python train.py --n_layer=13 --d_model=256 --n_head=2 --n_kv_head=2 --head_dim=128 --d_mlp=768 --vocab_size=2377 --activation="tanh_gelu" --norm="layernorm" --norm_place="pre" --norm_eps=1e-05 --positions="rope" --rope_base=10000.0 --rope_fraction=1.0 --qk_norm=false --attn_scale=0.0884 --bias="all" --tie_embeddings=true --parallel_block=false --init="normal" --init_std_qkv=0.0408 --init_std_o=0.008 --init_std_up=0.0408 --init_std_down=0.00462 --optimizer="adamw" --lr=0.00175 --beta1=0.9 --beta2=0.95 --weight_decay=0.055 --lr_head=0.00607 --grad_clip=1.0 --warmup_steps=268 --schedule="wsd" --decay_fraction=0.312 --decay_shape="linear" --final_lr_fraction=0.0 --batch_tokens=[32768, 65536, 98304] --seq_len=1024 --doc_mask=false --train_tokens=554700000 --steps=8471 --dataset="wikipedia_en"
MLP neurons of a small language model. Each row is named by its layer, matrix (down: output weights) and neuron, and shows model dimensions 128-255. Each number is 500 + 50 x the weight over its row's rms, rounded and kept within 0 to 999. Numbers have three digits each.
After each neuron's rows, "fires before" lists the tokens most often just after its 100 highest values on Wikipedia text that the model never trained on. A number after a token or word is its count.

L7.down743:504459484611438444444524530453521480537467496513464526534465461557492528487501545533505477558444508462491484504523478514505455565498372512461510488485525546522598479538462453571462394463521502472424543580454516456473490441458397506558589498411532531436558595411434525495504560498488484562500432505446627544606537466493625473549566458469445426464498540494498484465500500434485531486534
fires before: "y" 20, "el" 9, "a" 8, "ol" 5, "es" 5, "ed" 5

L2.down473:437431563477516441487490402513523527428476492466495468506430487464468467495538531526511566544453462477515528524555612408406492461555512465536548542405492480509560373429421639526513487507533543490377536501442491519491554504498423548481507461472529502400512421434476446475522511530533523404472505516417481542507543507476445534585591564556483472449479491540487533464515520485508521526482
fires before: "y" 15, "ial" 9, "ons" 9, "o" 7, "her" 6, "ed" 6

L2.down255:476596566584518446404420527539527537414581434442516489565549445549510514451446423496533463475495482422496469493463589574444565419459541461568521600530542621487450443469555544505480452544511481535459546422477496538460459452601490454571406581511543454544475494525495546504538518475450379457551524456459476486544508481520443492495485520478635565546540432452571479517493512430447530496503
fires before: "1" 24, "0" 23, "2" 12, " |" 6, " in" 5

L3.down276:523457482543478573459434485546461551460548419446517458548403488453583475460506497616517529543461468499503410616498396545513450534521484450423509538543524510483491524465547540510486505378598401541523513526417464518559498551496540554453565483486578488546501488424485432516464470479489450448494572574481442458547482521510516504475501556504534567429526561509540543487573429526450388411473
fires before: "\n\n" 49, "own" 9, "v" 6, "C" 4

L2.down350:511477523553466508538490521476415463568514542463581524564509498428526501457545477560513519533461550476415437528440486655484529551491574443423564474554459475528567444495553502518441521443489457568540424500424404389513384488525600515526521536515501467501428530487514464443395472482554493421540483566573554445552567515510541463505520502512499535473347513569444509548467433480646505479464
fires before: "duction" 18, "duct" 9, "ject" 7, "gr" 7, "fess" 6, "c" 5

L7.down493:552571484528524459490476490516516527555424457501543469440541578465422518607360576452517642440549467489472555469463410363433557501587514513507456510562484443419494548462521505523394549424546534507434430514472522531462456577406511523496547555545530452478485482508519521532459520421450587490412540484538521515441470563503543562468525511524482467479550558481472554535465487484501527601543
fires before: " that" 36, "," 6, " the" 6, " it" 5, " \"" 5, " to" 4

L7.down35:489491501461470603491527529525523517482528483482539449445491572521480528496416516481569520441517490449497393531389501581574526551408456562553502489523515524581486524523550548483369567576441540578505381492650467483535471566515545449463549463463527459522473499509519615530444530514519513509532501514514605486446525492437539531489524528506470518452439506567493477432402459391568543492501
fires before: "ience" 13, "ale" 12, "reen" 11, "ore" 8, "ient" 7

L3.down255:488555532516528524574430549567467553467484417402511436478437571476433530496539557487506544543495496430467439499500454473520481389461510502517459407385531562504525526505647454485491562472428406514479460517550599410505537505491487528530512466586471477436451476557536516446558545496508593509594536508544461469405479520560567398421524563554501495417499522529338425554491448433455504445494
fires before: "ia" 14, "e" 13, "ent" 10, "ant" 8, " with" 6, " the" 5

L6.down638:519487459489582500435458567472535493539497529639422520405472517530520510453560517514573524561496479475613505458479472487452519468489474451530528403562474446499471544403491544538468588553480471512481545523462439520482557575540524445556440541553500513496483426448597482532421488392467400534536486562487430491481528511665518498418440571411422557496509534494471415453424427501597529567608
fires before: " a" 25, "oy" 10, "ir" 7, " an" 4, "ices" 4, "h" 4

L3.down407:486566488512486564510518512465423420459483488459530460425526485521486445460498503513503531504577516516513443504483498557544360543414470538525446523422411447500492453529492494428532534440489485532544457470539531558539434425554512517481487509522507452582528669595474448551411560510543519557534462385456553516479562515554527410484554469566481514440510525434421550557464495405492511490477
fires before: "ine" 14, "sh" 10, "ines" 9, "ive" 7, "ag" 6, "in" 6

L6.down60:470565442400545420543483525566537507415581531456588473504539439465535485509467481514483509560485571536488506409498488566410462529488454499514400424512475530540422552487533518441578523510498386484476570417515554552479480436583403482487481466492537478494559372454385492434466436482466543502605509461515485494397439543531457463582426530467525535561501454590494499450476459515513517491494
fires before: "el" 13, "ed" 12, "ern" 10, "or" 10, "ional" 9, "els" 6

L5.down294:493531444537529416503509538500579518479474592458474431446538443512446559498474455598468542561492508512448500430505425539471464475491577565437527434383460503500596526448559540600583487481577405577462450467563559457499550469509513435412447536488553458520456383572448541533479423526494492443474507529457443444482539546483536461643626548602500506460560558512491440478545508447539559576523
fires before: " a" 37, " |" 9, " an" 7, "5" 6, "3" 6, "9" 4

L7.down460:490498493532550399478506521503520569468526480551493474482547493528376545502477474502478527569479417497604482468538577478533497485524567535496451482527564468445432517445545448476451510448459399512500474521484540581373536478519498527533605462604559526464538629484498471416573474593527488500533444461592542517460424492485646543534500496509415492460539517437449462617576501519461484481453
fires before: "ed" 17, "ing" 14, "ion" 12, " on" 6, "or" 4, " of" 4

L3.down722:512392519491509563412480543492525576509519584510560471435526596444380479458439482551524571460519495432458495627459434441500509528355498434502551477577423562490503460478538538504495505548477550444567440519548528471482447470426399405557505523558539464489508422392523546574518491505514524523536524469513547401497468491572554467548534418417564491464460504494511483475532464548535519534477
fires before: " is" 20, " was" 19, "aly" 10, "al" 7, "'" 6